Weights of a small GPT-style language model, trained from scratch on English Wikipedia: width 512, biases.
MLP neurons of a small language model. Each row is named by its layer, matrix (up: input weights) and neuron, and shows model dimensions 256-351. Each number is 128 + 24 x the weight over its row's rms, rounded and kept within 0 to 255. Numbers have three digits each.
After each neuron's rows, "fires in" lists the words (lower case) most often at its 100 highest values on Wikipedia text that the model never trained on.

L7.up666:123131109139097123129127137110098102111122160150114114142121105177079131150171116100096099100149114142078109136181114140137128131124096124127090128125110156140138130125081149127100104119138175160140177143109142140109137127105103117103136116153176142097158144094091128142157179097111126139
fires in: "in", "to"

L6.up1765:125193149135104153100093121143108079171196108146155153093135143088091141166145163128117143135123155106124137145133103121134198100071124142136106121079159142141119089151163135120123105150103105127113138132155134109155126151108145065171146105067124126118103137103138143153123130117124114141
fires in: "1", "2", "b", "3", "6"

L7.up887:136122123131139127131147111113109122131112219099132111136106118152169110133102167153113108118129161113160124072127128135158141106133150168176124132107119159116153160132101093162123127110094159119150146158159150117140053145109116113122120070096105106138082084092107134102109113120174121136
fires in: "the", "0", "your", "my", "her"

L6.up49:070182122144132098124175063145075154142087099147107128131154110119143167094134100124132095131084151126102125125085137116128120096110174097182116130149142165101090105129144129129105126149177120124160131114114145102155140131128135154132062142172156134159111135156125114102147110095158133108
fires in: "and", "not"

L7.up530:148141151128128127119142086155148155109112109180116161134150111163120153121119139076150128163101101098080157112135151098102152109145091092108147121124147149073128143158118146101148152109143153083139137106139104153154128110110126155170109158147125144130141091114132134146136081071102137112
fires in: "a", "used", "d", "played"

L7.up1883:098147112132164105128143117186128132091134138108148082109110157125115108109129140121089150093080149145095159123124142177130140098110141110151148144103152143105118140148152176132126151091155166110126155124094106158149127154092113133131131135148150163149171166175082152144089119138102128128
fires in: "an"

L6.up869:153087145111140113117178129101112151164076165115160137135139094170140137117129125149152112086103197101138146117156110118145133166150138132134177141135086086079125126127119128133110142138146128165132152115114151130125086083073128172120143114124152157159131167127111138119123125096162110119
fires in: "the", "a", "of", "up"

L7.up409:113133142088121128116133101123111108141130149133080133157133094122150121107172114135125165141131174119159118100146111135137114173146162075159154109128125126124157169147175151116103133072130157135149124154104103166111135115091117123088118114136126106133149116114117133158106143132091112160
fires in: "club", "local", "city", "state", "national", "u"

L7.up2010:120104124130161131126142137129088127118116113102148145119140121131074109134147103104093092083137157116103116144143120124084142132174139125146157157172115110114132152174090119151133114133127118114187116133097148154143095129137134142148121166104118126127091119095109150137078142159103146131
fires in: "a", "the", "member"

L6.up321:119137134120132173123159093117135110118113179098111125155159141140125115094151116127071116127157115120105164137094152148152129167177169129121095138115136152080093141130066119088160118129124121108112169147104134117142136167134141137114108126091148130105123157130094138120096164135101137115
fires in: "the", "his", "her", "a", "s"

L7.up987:102098126151146127096101147166151109141130114144139148136133092111156128145100108107124141123122131167136166128097123130138090147080133097133094103134131139127138125109124126156139134154131125137227115163121094065145171095145141153139123161115177128190154158115112125111151131158112113151
fires in: "from", "was", "is", "while", "who", "on"

L6.up383:106140139143115094131190135115096158140119116148146079141119127128127133106153090116083128121134127125121140140137100140126113150115140123127148126084159112150126140157175149155117117106143141089187183142174132187098095131147131101125169139116118133116146115123113103112145106117164141136
fires in: "to", "by", "and", "among", "in", "as"

L6.up1921:106108127164153122131154123139168146142107192125149122140149068127127105132139120126136100085164137110126161109131119131130120123124115108137156084151140151104116080098130140115119118114115145103129116122120081114106165121140143137139125117091195144136139145132162131127120111134147125139
fires in: "the", "and", "a", "his", "or", "two"

L7.up93:147144131102115135110116142131108138142169140152112180109146106142097173109133136100110097125124098109129149128118163113157135136161135098117162140163146125123160077101170122144136120099112121139099184110098104119154151152140081109139096146133125118134107127121064138109117138127104121127
fires in: "a", "c"

L7.up747:119112132101094094128126117173115126117189098117103155143144167108190110156157135133102141135161101108177144132146140158118091090163116109148137100125092104167082103096149159107098089154162087101134151162142083145165134116131120119140104149119120156150136113122134184157148111101136115130
fires in: "may", "april", "february", "june", "january"

L7.up1624:128101111110138112114155120142159123130111115119187155121111125133132109120129107148115119116150131146135104127162119120112112127143126142104102108158103145113154145130122161089089143131127141147119161152148137178072073124169120156112092138146114148114060123145131143127129146114147115134
fires in: "as", "in", "the", "on", "was"

L6.up608:129136114147134155098088137131140162129092153140136088134137130129126064111129102159181107123171100116109128181167109136166123082120141138144115144093108064129078112086179134142104066171123152119097115127122129114130161142153101161126131136107122140153085116137152139127142145109146104091
fires in: "july", "may", "june", "spring", "fall", "november"

L7.up574:123147084112119115096098104139111116145130150115114109095134134097150118113121155125116120136118148115144120193097112098113149161121111096129134143120177148122123128178135159119147136131084123152145127114147154146154113167119101124113083150122159114101110107161124139122146135203151104139
fires in: "the", "time", "present", "19th"

L7.up176:160139133107110155137132112135110104080160143130171138156110163144128154096146118102164104129103128098120107108128146117169127132126094153147167100120122145139136157089176126181125150137098122143082163131125108073118145149132178112112118135118112170157160141161158122136102168127117157105
fires in: "at", "in"

L7.up1004:120122127117157126113124118109100148161114145112122138103117121142167158088157120153109145162094119088089147139139143151123121137109117142120139127133142100144124124093132115112172170109122158126126118153151128186128174087166150165136134117112132117091114165136127120079086108130140111131
fires in: "also", "eventually", "subsequently", "then"

L6.up1687:127107170101136089085107155127091133174114114111143101148089095144132116149113122176093140126114102110123159172112077136167092151086125101132115130153130146146119156138115139111160121136148128104164143171116105130130128124105145092163102106143142132125118138116066139144176141099093106127
fires in: "was", "f", "at"

L6.up1420:114084123165092155127115110125132177171172122097121118156153102121095119102167154130120118135124116150152122112121147122123095122126099140103121184130119110124116120127137120123150165110172117113114109146127154169111163124097153093171129144116118131093093166101120125135120087157174169135
fires in: "the"

L6.up70:124087139119109098135115172130091144082104135100149094163148118082141124106124092146089096158139177140149161061137124142159129099163126097138142120117106118139133135096163155097129128145144151148095132157116123136125142132173150105146146150143095150158093139129186155108134152129147085136
fires in: "not", "t", "to", "would", "have"

L6.up127:139095125168149092162161177132127073132163094165129111154063144157141152103168114157109114135157130137109056127086112127117183143125174156109150101160146124170129120103127172150110100058137124093144138112111122100131168127139143144126082140097106102154134116134130141163132142124112167092
fires in: "of", "in", "on", "the", "and", "conflict"

L6.up1389:168152135121168141131133149123165137133159130152157091174113130108167151136149110135118134135147122128107121130130152106133139110132113117164135134130126130116127116173149120126156147114131108140166141123132105119132141101159114138108165092164109123139092086139162131114149105079137102105
fires in: "and", "along", "with", "well", "while", "however"

L6.up781:117175177121126097107114162109103125091142133157140081136123100111132109108117113104150099150130116138135190139150158068166115141163113119134134134138125139110098097142143139160129124142133112118117134139144134085103144140091108157142143151163130088118143126144123173108135112103159136132
fires in: "in"

L6.up1270:151120116125116113132135153082127165135093123130122150119131169140133131145116131122139133129154076131126117163157148108140131153146063123154102114094165103113102132153144113123106113115120142172141135154127104111138093124155135128146132222150135125083110137108121111091143108154122107077
fires in: "to", "until", "area", "and", "he"

L6.up359:128175126172071158114151081101151100166109155160162120132142158132154114116137149145131106096118128146100159155154104056132100139150135098132135108131149127129120125120111142125146128173132081109126144153173135143109121134112110137099088104147134168134119183117132112099124071099134125144
fires in: "as", "before"

L6.up705:164113154149129138129117097124160086149075105128051138107086137113159151142131108134157157122077139103132132110108167098154162158153128140144151113123144124158087092128164156097162121062130104098117127178137170123103097159103168108121100121140150124091113165154130146154129149142112164095
fires in: "and"

L6.up1669:207129099126155148134131101125112123118139140122118110098146143128144123116119117145124161131111107157088147082139137098143152101145129149135144125134192086110105125099141127125151158104133117121123148121098092089079138105104124167097143134116104115101110185117116096116187143085109133103
fires in: "an", "n"

L6.up707:121145138120086137138108121086151114151107154122110142143117105084102114162143131113134123112126130084101131080094115116141141073129132134117109166140152163112122123115111103146075119136123117149140127093115145052097170106126128147149115085102180133150112140127140132098123143103083126076
fires in: "the", "s", "their", "its", "her"

L6.up1101:135126131159111111150143126125160132121144128125119111154122157121112141136144106128143137115115143130141094105091148124155106145124162105122090136088115150110091123124156103089154162184086112138121107099124120137131162123118160152145080098106153124102117144150104165144087138094143103170
fires in: "1", "0", "best", "2", "1st"

L6.up2019:177143128132138085140134125144158132154106143152107126122141129164090176141108130132105092108125173106123122113112126134131125158110150138168170138127153093127110131130117132099103144127120104077103129100092165127104117124116181130109163154122104116157119149144084122128157132149133158120
fires in: "an", "most", "but", "if", "more"

L7.up43:130159083161132107191105182174141086145077163105070119125134099104142086122138142126118154127088150141119164099129158124163119148146143125105126155125163069120132127080156119137145161102141139176147098093133131149114137117142094158135125129113158127123142156130166135121114119112140127148
fires in: "s", "and", "that", "other"

L6.up31:147133144125110143174123136129131135124108133132120141140114127127116106100148135163083151141100147155047152129097121126130182121133114105147117149110114111121118096113120147142141164133193094117120136135152110090154140155176081132123145137182146106134151138171175106108116145128125115108
fires in: "and", "to", "most"

L7.up1920:163082102117169120129111112116163144129142150126144147151154168125085131071116119094145093154147131105093110131111136147138129098128143116109127075137163156107121127161109151150151152147122105116151057083166127102154167091117133139143092117085151144121111129106097151126113129136133142133
fires in: "the", "at", "same", "des", "de"

L7.up1299:129105083116172136103112140168145136133138130121149069132114116164117101147117110136094138157118139122136136148131117133149157156101152151149138134103112086131139124105121123109127190137137179099091140119119119107103101156115145129193120120116123094129171132143104092146086112098107095140
fires in: "an"

L6.up146:136154124161154145137109112144117125139144140093164115140145152158122143140116165123068095131147132114132116140171135117115135114148158091095100149132127088145065140178161102089082119157118138131138114067113126090101125110089130111136105100151114139090147126167089120152089153126106124131
fires in: "a", "an", "championships", "interview", "round"

L6.up147:148134131156090136144137132136084121134149108140152127136118107171126144076141139107097132138128144129147144130095117158149071153122124129132116162126111124119168177114103137159133144098127115168121135164131123120149180144142132141108122140152120180141154122140104104143156136131133084121
fires in: "was", "had", "have", "would", "be", "is"

L6.up1695:114114107105135139119148144137174142154124110128152119147150107134123183121118149116132114124097119168084170109158122143154138114141090120092119131144136108127140119134153094116135182155149152166139120147145128085200131102110136097112115109098170156133102137134052065108134082143129160135
fires in: "some", "these", "those", "few", "all"

L6.up1434:118130111160089123104133131084145148126122109135093157101182162151131109146130138119116102115109125112110119108115117102096133177109129155122128179100139127140178100130127160063147159114125141157123146140169106123194152139126105135128113069162131133162153143097118091146142112166089126171
fires in: "gotha", "gosport", "cameo", "a", "der"

L6.up1958:106147120147121109159107066137116131118082144134123119182169137135162103139129091091116113114121136084143116140165151141132085096154196141136120136135121121118171167152150162124187154108101132102092123152117090084139120135142093162146119136133111140106174160058135136138093123092129144118
fires in: "of", "well", "his", "known", "and"

L7.up781:184153131113085140149123169127149131105108111121154086127082120080119104111117086125094146122129121134107138100101128122098195123151082124131131142118107135131107153121159125106140117069131135140173152142135129139173145152150077150121102139138110126138140089116145132175123112122138105137
fires in: "to", "t", "can", "not"

L7.up482:103102131150140155138133133129113125145149115143112143149111139129139131109124144092099138138131137132139107105136143189153121127176150116173109077143193141103151138118116129134182112088125127120124135140100120123099152120103133098144100103124144129148149135115125136125145143093143073110
fires in: "was", "were", "at"

L6.up1755:128110134199132160125132139132109170151129113168131132102105136134136134146122141114143110152128076100122141140079139142124120085135111124085106130188179141105086152139113131115128149139130139084129124135138132145131116104117123112129101136088105141134122087118144105155094145126112147091
fires in: "of", "a", "result"

L6.up1237:124111088122161145143132135115126116115100146150197142138127125158108148134148155112170099135115090113142163141119095122158108153155163106141162140159204140113139109120114102068143107149130094095122117138134135080083094084117135175112169158117123117155113140094117146129147125106084118101
fires in: "a", "only", "an"